config.toml
intermediate_size = 704
norm = "rmsnorm"
attn_scale = 0.0884
MLP neurons of a small language model. Each row is named by its layer, matrix (gate and up: input weights) and neuron, and shows model dimensions 176-239. Each number is 200 + 20 x the weight over its row's rms, rounded and kept within 0 to 999. A neuron's up and down rows have the sign that makes its largest values positive.
After each neuron's rows, "fires on" lists the tokens most often at its 100 highest values on Wikipedia text that the model never trained on.

L4.gate616,192,231,180,218,229,194,166,168,220,237,214,212,213,217,197,198,201,214,201,190,200,194,195,194,194,195,196,191,186,170,216,185,195,226,188,188,193,203,198,198,204,189,176,179,194,200,201,192,182,189,195,249,174,191,196,172,210,203,182,211,208,207,187,234
L4.up616,203,217,187,230,239,209,213,208,197,161,225,224,223,179,216,205,193,199,199,151,226,214,194,219,202,224,210,221,210,197,213,219,192,216,178,179,195,206,189,189,213,213,199,207,207,202,221,190,205,225,229,204,154,193,183,180,232,211,232,172,166,222,231,193
fires on: "t", "os", " feat", "let", "ent"

L4.gate189,198,216,225,206,193,209,210,239,218,207,205,197,213,232,217,169,171,200,187,203,207,214,193,216,182,168,176,210,220,205,218,188,167,195,217,201,219,192,219,215,183,205,153,223,212,177,193,199,209,179,218,204,228,209,167,223,184,200,230,225,197,201,232,194
L4.up189,209,225,206,191,219,209,196,206,204,236,196,183,235,191,198,207,231,207,205,207,228,200,188,177,194,184,201,238,200,187,216,219,213,206,210,213,201,152,185,200,198,228,207,224,163,189,160,182,212,180,192,210,249,184,186,185,193,218,162,195,196,175,163,180
fires on: "/", "act", "ent", " such", "ount", "est"

L5.gate267,238,186,215,169,160,207,209,225,171,180,189,188,200,175,167,198,205,160,204,187,199,203,201,188,187,209,212,211,207,209,193,171,186,198,240,192,193,189,203,228,198,208,203,228,199,222,182,177,205,203,200,211,177,243,168,205,154,200,194,187,167,217,209,186
L5.up267,226,188,203,167,192,188,208,197,197,205,219,176,208,201,171,211,254,224,203,230,215,190,224,172,185,206,233,182,188,170,165,171,144,218,198,148,195,211,207,189,181,191,194,191,210,203,211,210,202,175,217,199,228,166,205,229,213,206,193,205,222,191,182,174
fires on: " it", "p", " with", "ar", "c", "ass"

L5.gate555,207,189,233,212,218,205,202,181,233,197,209,208,180,172,208,199,201,156,195,222,176,214,161,178,194,181,158,230,152,215,209,221,176,201,195,172,237,199,211,215,187,200,174,215,210,210,154,225,208,193,240,209,198,207,213,204,198,228,188,186,240,180,203,204
L5.up555,189,203,196,205,197,194,201,216,209,205,183,208,216,158,204,216,207,215,208,200,207,232,198,185,145,191,171,233,227,176,238,198,218,199,184,194,205,187,213,215,205,197,175,162,169,216,194,188,198,172,196,236,209,232,229,191,197,200,218,201,163,207,182,244
fires on: " ", " of", " his", "'s"

L2.gate585,172,210,218,201,215,206,209,219,209,229,188,170,234,210,172,223,166,207,207,177,197,225,173,232,210,198,210,202,211,165,192,181,234,230,193,198,209,188,243,156,185,212,171,179,216,177,205,186,211,199,190,187,187,169,171,208,198,197,203,236,201,220,199,194
L2.up585,182,195,180,228,181,202,206,245,243,176,241,235,198,200,186,145,213,202,205,204,192,196,201,189,221,196,191,225,190,200,244,232,207,187,233,183,227,186,203,206,185,163,228,199,183,215,221,183,158,183,214,189,241,193,189,218,198,206,209,246,199,210,201,238
fires on: "or", "b", "*", " Mor", " Off"

L5.gate50,209,183,196,187,186,213,201,204,217,210,219,221,149,193,228,149,226,225,232,187,207,209,196,222,198,218,192,194,199,217,191,171,157,239,193,211,184,185,209,232,218,226,176,185,259,207,199,203,192,219,201,216,161,208,207,216,180,225,220,170,190,220,190,201
L5.up50,235,215,206,211,217,186,213,201,199,181,149,204,171,193,199,207,194,192,213,183,185,229,183,176,210,240,199,202,200,217,185,232,196,226,190,199,169,205,233,219,172,194,164,196,228,185,199,228,237,214,203,197,188,240,252,223,216,189,231,232,192,204,175,208
fires on: "i", "ing", "ic", "ian", "ous", "st"

L4.gate623,155,189,209,218,172,159,201,201,201,231,197,165,180,213,236,207,203,204,203,186,226,204,206,162,170,185,218,182,194,197,209,183,211,220,219,181,200,206,173,182,200,226,199,225,209,220,226,182,192,201,183,216,162,181,211,213,207,175,212,177,200,197,192,171
L4.up623,200,251,225,207,163,187,193,193,209,203,222,201,179,235,235,175,187,186,221,218,203,191,181,187,188,180,230,149,217,218,219,181,178,193,192,191,218,204,189,236,200,174,217,179,191,235,197,190,231,206,213,205,181,192,176,196,174,181,193,186,182,174,153,191
fires on: "r", "ig", " Gr", "in", "am", "ag"

L5.gate84,182,252,166,188,189,232,172,215,193,214,184,207,179,178,194,211,210,189,234,178,183,227,166,214,187,182,201,187,191,207,199,166,210,194,213,223,226,187,183,202,170,184,176,176,236,226,184,202,199,187,194,174,203,210,229,213,163,215,163,211,206,210,206,230
L5.up84,200,219,222,186,194,216,202,207,197,204,200,156,235,238,214,191,185,192,203,227,262,206,183,177,201,203,174,203,175,232,206,204,224,202,201,204,239,208,190,208,226,207,201,201,181,168,212,201,207,216,177,206,185,208,181,182,179,212,188,214,189,214,176,192
fires on: " to", "ly", " not", " also"

L2.gate120,243,170,197,236,205,193,200,198,188,195,194,190,218,225,203,176,217,219,225,181,218,198,210,180,207,162,190,189,187,187,168,210,202,223,195,196,187,211,202,222,212,200,187,157,207,233,201,210,194,226,214,243,187,200,200,210,218,205,222,182,185,163,214,216
L2.up120,180,168,185,188,161,189,204,185,161,203,214,200,194,221,199,165,246,197,179,210,193,189,204,199,203,208,203,224,184,238,166,194,196,190,180,205,212,169,207,155,205,220,176,187,186,250,192,205,192,169,181,176,226,201,187,195,204,203,198,181,178,179,172,246
fires on: "em", " qual", " sem", "ec", " soc", "l"

L2.gate117,199,198,203,185,221,209,220,193,222,232,198,168,220,203,240,185,187,208,230,230,228,226,176,204,179,194,162,169,191,173,197,199,210,196,204,210,209,185,179,178,204,203,228,171,184,181,209,221,195,180,224,199,199,216,181,193,214,190,159,204,217,207,183,176
L2.up117,160,188,210,209,224,163,200,187,170,226,221,196,226,205,160,183,201,238,211,229,193,226,182,217,175,214,186,224,214,199,224,210,177,204,215,188,201,185,192,190,217,220,181,231,172,184,203,214,210,247,237,180,194,203,196,200,190,214,215,180,226,158,193,212
fires on: "th", "\n\n", ")\n\n", " life", "il"

L5.gate249,238,175,191,192,225,216,178,197,207,197,200,189,175,189,218,200,186,167,191,189,199,212,197,192,180,227,197,192,207,194,191,190,237,172,197,200,213,215,197,202,248,212,187,182,217,215,201,160,216,185,192,211,225,210,204,154,223,174,224,203,180,163,180,206
L5.up249,200,178,157,219,191,189,211,191,200,187,155,186,158,192,219,203,199,200,214,214,197,200,206,163,215,178,224,190,205,190,190,193,224,208,216,236,155,195,177,205,173,185,209,207,170,171,190,194,194,195,195,178,195,170,228,192,252,197,200,208,191,196,159,184
fires on: "f", "t", "b", "h", "c"

L4.gate364,210,207,197,209,185,217,224,198,202,152,177,206,180,183,207,173,226,174,190,193,163,255,171,174,211,196,148,199,191,190,182,192,214,242,193,137,245,206,233,203,203,205,177,178,239,193,174,223,184,174,207,199,173,214,192,184,205,223,180,202,219,201,217,191
L4.up364,204,194,200,172,176,186,167,203,186,216,199,206,231,194,214,204,168,175,173,206,214,225,199,182,194,188,199,197,200,203,227,212,187,235,223,207,208,172,209,190,225,206,199,267,189,215,215,160,189,174,183,207,215,238,171,188,212,195,184,208,202,175,159,161
fires on: " ", ";"

L5.gate464,213,198,217,236,193,173,186,221,207,156,200,206,192,188,206,219,199,200,189,230,171,192,221,218,240,181,192,186,200,213,186,184,243,198,203,182,181,211,206,205,232,222,215,206,218,193,224,215,187,205,198,183,211,230,229,217,198,167,201,219,156,212,230,194
L5.up464,212,219,197,210,190,190,174,193,227,205,213,187,218,192,201,202,172,243,204,204,188,184,144,215,168,214,212,208,197,176,241,194,202,192,230,208,196,211,201,205,190,196,222,217,177,208,224,191,174,203,207,206,198,199,185,220,188,193,227,226,202,187,218,175
fires on: "20", " ", " the", " En"

L5.gate115,178,220,195,179,187,199,174,178,242,182,245,179,219,167,203,199,189,225,233,156,200,222,153,229,179,192,164,221,210,236,181,179,206,206,216,200,221,177,223,209,173,189,193,199,225,214,171,191,199,225,212,207,178,190,219,224,224,199,197,200,176,213,225,191
L5.up115,190,193,184,224,268,236,242,199,171,164,209,226,199,172,201,222,215,181,203,217,192,186,198,166,215,199,227,218,180,202,203,183,197,221,219,221,213,197,230,231,164,194,224,194,182,202,211,217,214,186,194,189,212,212,173,217,198,177,193,186,210,228,202,182
fires on: ",", " from", ":", "ated", " his", " degree"

L2.gate78,221,213,176,193,186,201,210,200,198,227,202,156,189,216,213,188,195,186,202,216,215,207,173,227,176,173,199,171,205,173,203,191,188,195,191,229,208,186,197,214,202,199,210,164,214,190,185,188,199,236,213,226,203,159,227,181,209,195,197,186,183,211,203,173
L2.up78,208,173,182,204,188,193,239,175,188,203,190,203,187,228,188,185,206,194,232,184,192,214,202,220,177,215,200,175,202,183,217,196,207,226,224,187,240,228,172,185,182,188,196,167,197,164,220,183,207,185,223,238,207,206,207,211,227,188,199,206,187,190,190,183
fires on: "us", "er", "elf", "id", "ap", "est"

L2.gate476,183,188,176,180,161,198,187,182,200,182,229,172,208,222,209,184,196,201,206,208,224,177,209,189,205,200,177,206,176,200,205,203,222,187,140,204,196,224,152,207,225,172,193,166,216,198,190,177,177,204,193,212,185,195,182,196,191,235,184,242,196,216,217,228
L2.up476,195,208,213,185,169,180,194,200,229,167,186,220,186,201,233,231,217,176,213,188,177,198,202,174,240,196,186,173,207,191,194,200,225,211,195,205,219,211,230,181,227,216,176,197,183,182,196,192,194,206,159,181,227,270,192,201,194,221,212,221,170,193,206,183
fires on: "m", " in", " histor", ":", "ag", "mb"

L5.gate624,176,186,201,200,185,207,225,197,230,208,211,182,234,185,227,209,247,203,227,209,171,227,215,216,181,183,189,216,222,199,206,151,215,169,195,204,207,202,183,228,179,183,228,172,210,209,172,188,175,189,198,161,172,205,199,223,251,206,200,192,188,206,226,182
L5.up624,176,195,209,212,238,192,209,179,214,196,222,212,233,179,218,159,191,203,214,193,182,207,241,201,185,221,238,213,217,198,224,192,179,244,185,212,191,219,196,228,162,219,190,213,175,203,206,195,213,222,197,236,210,191,158,179,196,205,236,193,217,182,179,193
fires on: " ;", " the", " and", ",", ":"

L5.gate503,215,219,216,171,221,197,222,191,222,172,170,211,177,202,208,179,193,228,218,200,191,201,220,176,227,161,167,187,219,197,187,189,189,220,195,205,203,191,213,200,178,226,201,214,234,194,163,205,204,198,198,207,196,220,227,192,159,222,194,193,207,180,200,167
L5.up503,225,197,208,156,205,189,186,196,204,176,221,181,198,195,181,234,196,191,216,219,177,199,220,187,215,205,197,190,162,201,232,164,185,196,202,191,182,169,175,171,217,225,188,185,198,175,215,160,215,209,224,216,191,191,199,198,207,188,187,230,177,191,202,184
fires on: "i", " met", " ", "ud", " was"

L2.gate300,154,173,198,201,192,192,198,191,179,192,176,218,209,186,225,222,182,156,242,193,186,204,197,171,197,175,202,213,197,198,181,174,173,242,196,200,176,191,215,190,230,210,230,188,193,234,208,185,198,160,198,180,259,219,200,210,221,213,236,226,244,200,224,171
L2.up300,198,220,200,177,174,205,179,194,190,230,213,197,215,199,148,211,195,193,194,182,179,193,219,229,161,218,206,238,188,197,228,184,218,192,150,201,197,197,229,170,224,188,198,199,209,216,223,199,155,201,204,190,179,182,205,189,237,205,212,192,182,167,233,178
fires on: "c", " dep", "ad", "k", "h"

L5.gate574,223,241,192,212,237,234,174,178,215,206,202,190,166,213,174,160,178,191,200,210,176,221,197,202,162,172,187,190,206,174,206,197,240,196,187,191,209,225,191,206,193,220,184,203,223,212,210,166,193,186,214,224,226,219,222,206,217,175,198,225,183,194,250,208
L5.up574,194,238,185,199,199,181,198,187,204,220,208,188,236,203,235,212,174,194,178,204,185,179,203,197,204,196,174,203,210,195,244,230,212,186,224,184,209,170,210,221,158,214,158,188,180,173,214,176,230,221,236,212,214,170,201,176,218,209,205,197,245,218,220,222
fires on: ",", " to", " in", " than", " about", " over"

L4.gate180,199,218,244,218,208,219,183,202,198,231,208,195,219,135,181,180,199,194,160,215,230,205,233,166,183,146,179,180,216,206,177,172,206,226,194,185,218,208,169,199,165,220,172,189,223,217,218,236,199,198,200,221,164,157,151,180,184,231,189,201,257,222,193,219
L4.up180,182,191,186,199,192,200,184,244,199,238,205,226,243,228,199,192,229,223,215,188,194,219,212,193,226,236,192,207,178,232,171,203,189,189,206,235,189,180,196,215,182,196,180,203,205,175,188,221,186,158,180,226,196,224,191,205,212,197,209,217,204,226,212,203
fires on: " for", " the", " a", " public", " National"

L2.gate353,214,202,234,192,190,185,217,199,188,215,195,191,202,192,193,218,185,215,203,210,205,207,183,192,171,185,211,180,148,175,199,183,198,229,162,202,178,172,207,196,199,189,186,229,198,163,179,194,204,231,217,190,196,210,171,229,212,207,196,211,208,178,225,199
L2.up353,216,178,179,225,268,185,221,230,139,200,190,205,240,207,187,184,207,158,224,207,220,206,215,218,182,188,198,162,220,224,228,172,223,199,167,234,195,181,215,197,241,177,223,173,190,182,225,224,208,163,193,175,220,218,211,210,202,179,178,177,229,188,199,184
fires on: "all", " ag", "ind", "'", "old", "ak"

L4.gate173,167,225,234,211,200,161,191,209,214,203,194,221,163,175,205,190,206,203,231,182,220,168,201,191,193,173,192,182,168,215,188,189,190,206,177,197,183,208,199,216,222,208,203,198,217,213,224,205,203,167,223,200,180,224,182,227,196,189,217,221,215,228,196,182
L4.up173,192,159,212,212,211,221,196,199,210,174,207,186,216,147,185,214,217,194,200,227,199,205,228,246,203,202,190,203,209,185,184,161,214,176,209,198,215,201,229,210,162,186,192,207,184,172,216,200,174,155,168,192,203,190,233,207,212,205,165,222,202,186,201,201
fires on: " r", " h", "u", "h", "c", "g"

L4.gate338,182,192,195,209,240,147,245,229,223,208,169,219,213,178,205,223,188,143,214,206,235,177,187,186,190,183,210,225,202,214,204,203,243,184,198,197,195,193,166,194,227,211,189,218,210,176,215,180,220,220,184,195,176,210,217,183,209,175,191,184,182,177,202,194
L4.up338,195,207,208,180,168,191,187,228,227,214,196,186,229,192,228,219,200,184,203,200,201,205,173,192,191,189,229,177,185,145,202,173,191,213,212,180,203,206,198,250,168,223,189,211,213,175,222,201,169,206,211,189,205,207,203,220,208,193,197,197,178,213,202,189
fires on: "r", " Gr", "gr", " gr", " Apps"

L4.gate381,228,212,215,178,166,191,168,214,226,181,218,179,201,195,197,206,215,138,185,183,199,198,213,196,182,205,231,188,199,166,224,163,191,216,238,204,231,220,205,237,198,193,212,187,216,225,208,217,187,175,191,174,214,213,225,230,199,205,236,201,204,264,213,170
L4.up381,180,197,185,227,205,192,196,208,214,229,188,162,201,188,198,212,232,187,166,211,212,197,187,201,205,217,224,225,208,206,179,157,182,190,189,231,194,169,232,214,210,171,183,199,201,183,240,194,211,192,199,168,218,195,189,174,177,217,227,215,186,243,204,185
fires on: " but", " it", " he", "ar", "ap"

L2.gate126,177,198,187,205,210,187,166,147,190,212,205,184,164,213,191,202,229,195,219,160,186,205,200,201,199,195,181,207,200,223,193,188,190,205,176,156,173,192,202,167,144,191,168,186,202,199,178,182,181,188,165,221,221,202,232,185,189,227,163,179,233,205,189,227
L2.up126,194,204,192,215,209,228,231,187,181,216,237,227,216,195,180,185,222,169,186,210,183,202,214,188,166,210,193,188,176,216,164,217,213,205,238,186,194,200,188,227,200,190,271,203,185,225,191,205,185,170,198,183,184,194,216,196,203,180,204,206,235,211,207,219
fires on: " comp", "i", "m", " Comp", "mp", "omp"

L5.gate589,203,196,199,188,264,184,183,189,216,199,213,216,165,189,193,178,211,186,193,159,182,248,176,192,222,210,177,195,214,170,183,193,221,202,207,214,219,230,231,181,201,190,173,174,224,206,204,231,204,225,235,213,183,191,197,171,194,188,174,218,184,242,201,208
L5.up589,214,213,210,193,219,223,185,188,210,230,206,219,243,186,203,194,187,204,153,191,191,204,218,186,201,229,204,209,202,192,197,238,184,174,199,190,220,191,239,203,219,214,186,236,189,216,186,202,227,196,211,189,206,180,189,197,182,181,179,178,194,174,202,227
fires on: " or", " |", " ", " for", " &", " to"

L2.gate173,191,195,222,184,204,182,236,187,191,231,207,173,197,224,204,167,210,228,188,226,197,201,220,194,191,207,187,202,195,245,221,200,213,179,166,227,203,191,200,191,188,189,192,202,225,175,199,209,205,200,198,242,167,185,222,216,218,230,236,204,208,208,191,194
L2.up173,204,240,199,195,169,182,198,181,186,175,181,146,163,182,218,219,223,215,176,209,195,210,191,159,220,192,214,211,188,226,192,182,208,164,202,178,201,173,222,204,197,198,192,209,172,220,206,210,232,211,205,198,221,231,192,180,240,211,181,197,217,221,191,180
fires on: " de", "en", "e", "ij", "es"

L5.gate88,240,197,224,230,216,207,166,177,214,185,188,200,204,163,191,213,196,209,188,179,177,233,225,179,192,179,143,188,221,217,204,223,171,197,204,172,234,207,241,197,190,191,215,188,203,183,194,239,197,225,221,197,194,196,185,206,222,201,221,183,192,206,178,201
L5.up88,228,226,207,182,212,209,176,219,194,187,227,225,180,177,191,206,218,185,221,210,230,212,178,224,217,207,190,227,224,184,221,222,197,151,191,203,205,185,235,198,217,179,197,216,185,217,222,208,182,231,207,178,168,217,167,203,200,208,204,191,182,177,209,201
fires on: " most", " a", " (", " all", " not", " Occup"

L5.gate223,204,178,229,177,194,215,183,168,208,175,217,196,141,197,187,191,177,203,204,186,181,222,214,198,198,195,174,188,187,237,221,178,193,204,192,230,173,206,219,222,189,197,227,185,188,186,231,212,178,206,192,202,193,224,215,210,199,243,228,219,187,192,194,212
L5.up223,182,231,204,197,205,194,199,255,179,192,206,236,230,204,161,188,140,222,187,181,168,208,217,174,191,199,156,186,208,197,212,190,193,184,202,198,206,210,246,198,159,223,178,221,178,192,196,194,229,192,215,201,187,159,209,174,189,194,225,203,216,180,202,204
fires on: " and", ","

L4.gate155,243,187,198,226,187,192,202,183,215,219,243,206,220,221,182,173,181,179,193,188,243,172,179,202,197,198,185,193,176,185,190,201,165,178,161,227,234,190,213,212,181,191,199,198,229,231,183,199,203,213,218,210,203,196,223,230,194,201,185,190,188,180,227,230
L4.up155,210,165,162,165,190,169,209,185,196,199,172,209,190,204,181,181,192,229,221,214,199,203,184,182,230,198,203,212,205,206,195,222,209,190,220,176,188,206,215,213,243,183,210,224,176,250,231,179,186,222,205,180,216,180,213,207,213,198,189,216,219,177,200,239
fires on: " sc", "em", " spec", "ec", "ul", "um"

L2.gate73,181,215,188,202,203,211,253,194,198,211,163,175,183,217,142,190,195,228,178,216,211,200,187,193,199,216,182,225,197,183,208,255,185,179,185,183,197,203,193,218,209,223,185,202,218,148,209,201,198,215,224,179,210,180,219,201,146,220,225,174,190,197,226,184
L2.up73,207,196,175,188,182,224,242,230,205,199,205,188,202,188,204,217,211,206,183,197,203,213,235,218,202,209,200,195,219,184,203,158,190,174,239,176,163,196,192,207,203,155,180,204,182,198,212,164,213,228,222,232,216,206,178,192,186,222,178,208,202,199,219,223
fires on: " under", "aced", " into", "ul", "ad"

L5.gate86,198,189,197,176,194,225,181,215,196,139,223,202,193,157,241,191,169,181,205,221,210,204,204,234,204,202,189,178,185,233,176,162,190,196,221,221,212,193,204,200,220,194,182,221,206,180,211,202,196,220,198,178,137,216,183,215,217,208,186,192,196,211,221,186
L5.up86,201,217,202,198,212,194,194,192,258,185,219,173,189,188,208,206,188,185,231,178,181,191,171,176,170,197,209,192,254,205,207,196,199,170,193,168,236,184,191,204,203,182,202,179,193,196,218,166,177,146,168,206,169,191,182,191,196,218,201,173,188,195,232,157
fires on: " ", "20", ",", "18", "19", " served"

L2.gate429,235,198,198,186,218,189,239,197,215,190,201,206,186,216,209,169,133,230,224,193,215,206,177,236,198,195,174,214,198,191,171,213,216,216,217,187,196,215,208,190,198,171,196,232,204,187,204,196,184,172,228,185,200,190,235,205,208,196,196,180,200,200,189,206
L2.up429,190,181,244,231,226,217,206,172,186,219,207,186,197,193,196,201,181,219,188,190,180,183,185,194,227,216,179,216,172,185,214,200,139,205,185,241,178,178,224,179,222,208,210,175,151,171,225,198,201,200,234,207,175,214,157,190,211,228,213,188,150,188,213,170
fires on: "ice", "en", "ir", "í", "os", "ominated"

L4.gate95,170,203,220,221,243,240,246,162,217,192,202,207,170,212,175,195,209,214,210,216,195,203,197,199,215,220,195,170,223,184,213,171,231,229,188,166,175,208,184,229,207,200,209,176,223,178,266,205,192,169,217,210,183,199,190,228,218,194,188,197,224,213,196,208
L4.up95,178,193,240,206,199,210,208,204,163,210,193,213,178,216,156,196,217,221,228,196,207,220,205,192,219,202,176,178,196,169,171,176,209,182,222,210,241,226,183,191,198,208,194,235,203,207,216,231,214,194,214,206,196,231,146,147,225,226,188,198,214,198,191,218
fires on: "\n\n", ")\n\n", ".\n\n", ";\n\n"

L2.gate255,197,176,205,175,203,186,230,226,212,191,198,173,199,157,206,240,232,211,205,181,220,256,191,194,225,184,180,191,230,202,163,207,206,211,214,182,228,201,173,216,161,200,201,183,182,199,192,175,180,195,232,187,199,198,162,189,209,214,202,166,172,202,200,178
L2.up255,173,208,192,194,254,197,227,182,142,180,198,210,224,186,144,181,222,202,235,177,188,203,220,195,221,192,206,212,167,208,232,171,222,189,218,192,195,255,182,206,186,193,195,213,230,229,215,197,182,208,212,191,195,210,213,231,179,232,211,208,182,231,213,205
fires on: ",", " on", ":", "y"

L2.gate535,213,208,223,197,201,190,208,213,220,179,197,190,176,214,188,186,180,217,169,164,156,222,208,206,213,161,207,182,225,171,188,195,238,222,185,191,228,219,184,262,192,175,226,213,201,225,194,191,170,171,215,159,223,192,159,195,208,230,191,205,198,180,188,189
L2.up535,224,206,199,230,205,220,212,172,218,228,227,199,221,216,206,192,205,184,208,218,192,182,204,207,207,213,196,180,224,204,222,235,195,231,232,224,185,151,194,166,210,198,202,199,190,208,192,199,246,203,196,190,223,182,164,169,205,176,177,181,225,206,195,202
fires on: "n", "ill", "a", "el", "od", "eel"

L4.gate284,215,185,210,202,202,191,215,193,199,184,178,187,156,200,201,219,181,205,236,205,181,188,221,246,189,176,167,201,187,217,198,203,197,185,168,195,202,201,167,221,161,182,197,206,234,208,173,219,148,208,168,179,184,218,191,224,211,211,206,179,166,217,193,221
L4.up284,209,261,219,208,213,220,184,184,167,161,166,174,204,196,179,190,186,205,199,201,194,182,205,166,171,179,169,169,209,223,205,193,212,222,201,161,186,221,174,195,188,223,209,197,220,236,198,209,195,188,216,183,183,227,199,194,177,193,210,204,200,174,214,213
fires on: "el", ",", " |", "in", "du"

L5.gate154,210,170,227,191,195,207,134,222,179,211,172,222,202,192,162,184,191,196,179,224,175,186,177,175,176,162,173,177,188,179,215,211,214,197,190,205,193,183,197,207,201,189,208,184,223,215,201,229,172,201,172,224,184,223,200,199,184,189,184,190,215,213,251,198
L5.up154,205,214,195,193,181,182,184,198,178,193,232,199,229,187,189,170,230,184,236,204,221,191,193,194,187,199,181,216,226,248,152,179,227,205,212,201,201,206,206,228,220,164,218,196,208,217,195,189,202,184,194,188,194,219,202,235,233,204,218,197,174,199,221,213
fires on: " the", " of", " would", " a", " its"

L5.gate556,187,191,174,251,243,191,202,216,188,188,175,180,189,208,208,185,223,224,198,217,198,186,160,178,211,201,200,222,196,234,174,189,206,202,206,197,242,217,225,187,211,189,188,211,238,209,192,189,197,197,176,219,221,193,201,180,184,187,210,247,184,224,196,235
L5.up556,199,204,198,203,243,173,203,211,191,180,199,186,197,217,174,209,191,190,203,243,216,185,224,233,197,176,172,176,222,178,188,203,212,169,185,180,193,222,248,190,184,193,228,202,197,211,182,180,203,167,196,208,206,192,190,218,207,209,235,155,220,184,173,184
fires on: "L", "A", "b", "l", "f"

L2.gate156,173,183,176,205,191,172,172,164,176,209,183,224,219,231,193,201,191,184,242,190,195,204,193,179,198,190,157,232,157,188,188,190,176,219,193,183,178,222,194,200,207,225,210,216,204,221,180,212,220,213,181,205,219,217,203,206,200,223,219,210,211,175,214,196
L2.up156,206,192,226,213,192,169,228,208,196,190,190,235,213,217,186,199,227,219,151,215,179,192,178,193,208,197,226,217,208,194,205,172,250,188,199,197,239,182,205,193,170,223,234,211,203,187,205,208,199,238,172,160,176,170,204,187,187,194,202,203,172,201,231,204
fires on: "l", "uz", "ut", "let"

L2.gate359,191,186,231,225,206,173,205,218,202,182,186,215,218,218,231,198,164,218,193,191,219,198,225,194,184,173,177,182,205,212,184,176,213,213,213,195,195,225,206,187,191,175,204,187,203,188,200,236,186,170,217,193,214,191,183,238,204,206,221,174,197,196,214,188
L2.up359,191,201,228,166,209,209,124,202,191,199,199,194,189,190,213,191,193,199,207,174,213,196,227,190,189,199,180,232,212,210,175,231,199,242,215,172,197,202,194,198,208,206,171,210,182,176,238,203,195,187,231,216,185,196,146,218,206,185,190,173,224,209,171,193
fires on: "ap", "ac", "est", "ivers", "all", "act"

L2.gate115,198,192,239,189,190,221,185,170,193,210,208,183,159,226,206,206,224,170,196,199,186,204,181,159,206,206,173,229,210,185,199,148,212,194,185,177,232,208,203,213,187,220,203,205,208,211,191,186,185,171,163,222,187,148,215,194,130,206,204,185,196,188,206,203
L2.up115,180,232,215,225,177,164,189,184,210,195,211,221,219,228,184,149,206,208,199,191,171,211,215,187,209,177,204,186,214,184,195,205,178,208,164,188,236,228,186,217,209,189,246,198,216,221,171,213,139,176,209,191,217,201,222,197,208,193,237,182,188,218,210,217
fires on: "i", "n", "ele"

L2.gate191,160,215,194,202,209,175,244,197,218,193,205,209,221,188,189,206,220,175,207,205,165,201,193,197,224,200,176,201,195,191,167,187,200,192,183,213,195,194,228,190,231,223,199,195,205,194,207,180,198,238,201,179,206,183,195,172,213,184,227,176,226,195,249,181
L2.up191,217,182,182,202,208,208,173,222,161,201,169,211,245,188,200,210,195,211,209,197,219,196,198,214,219,200,199,201,190,195,195,207,203,219,199,208,223,199,184,201,228,201,215,209,213,207,179,235,206,221,162,191,144,184,184,194,203,194,189,226,208,196,162,163
fires on: "g", "ets", "n", "t", "at"

L4.gate97,195,217,207,172,177,186,217,185,207,194,234,156,209,218,180,173,197,200,202,202,178,169,231,205,213,166,227,225,216,225,200,212,194,191,199,216,189,191,201,155,227,184,191,195,219,218,223,212,178,170,193,221,198,195,203,183,207,182,203,189,221,219,240,212
L4.up97,160,199,179,173,187,210,192,191,170,147,211,221,253,164,181,153,212,205,191,160,203,186,176,208,226,185,193,195,229,216,186,227,190,209,167,185,185,178,240,217,180,209,180,209,194,162,191,195,206,208,196,167,182,237,188,215,205,200,218,199,154,204,220,182
fires on: "ap", "r", "leg", "mb", "iz", "ag"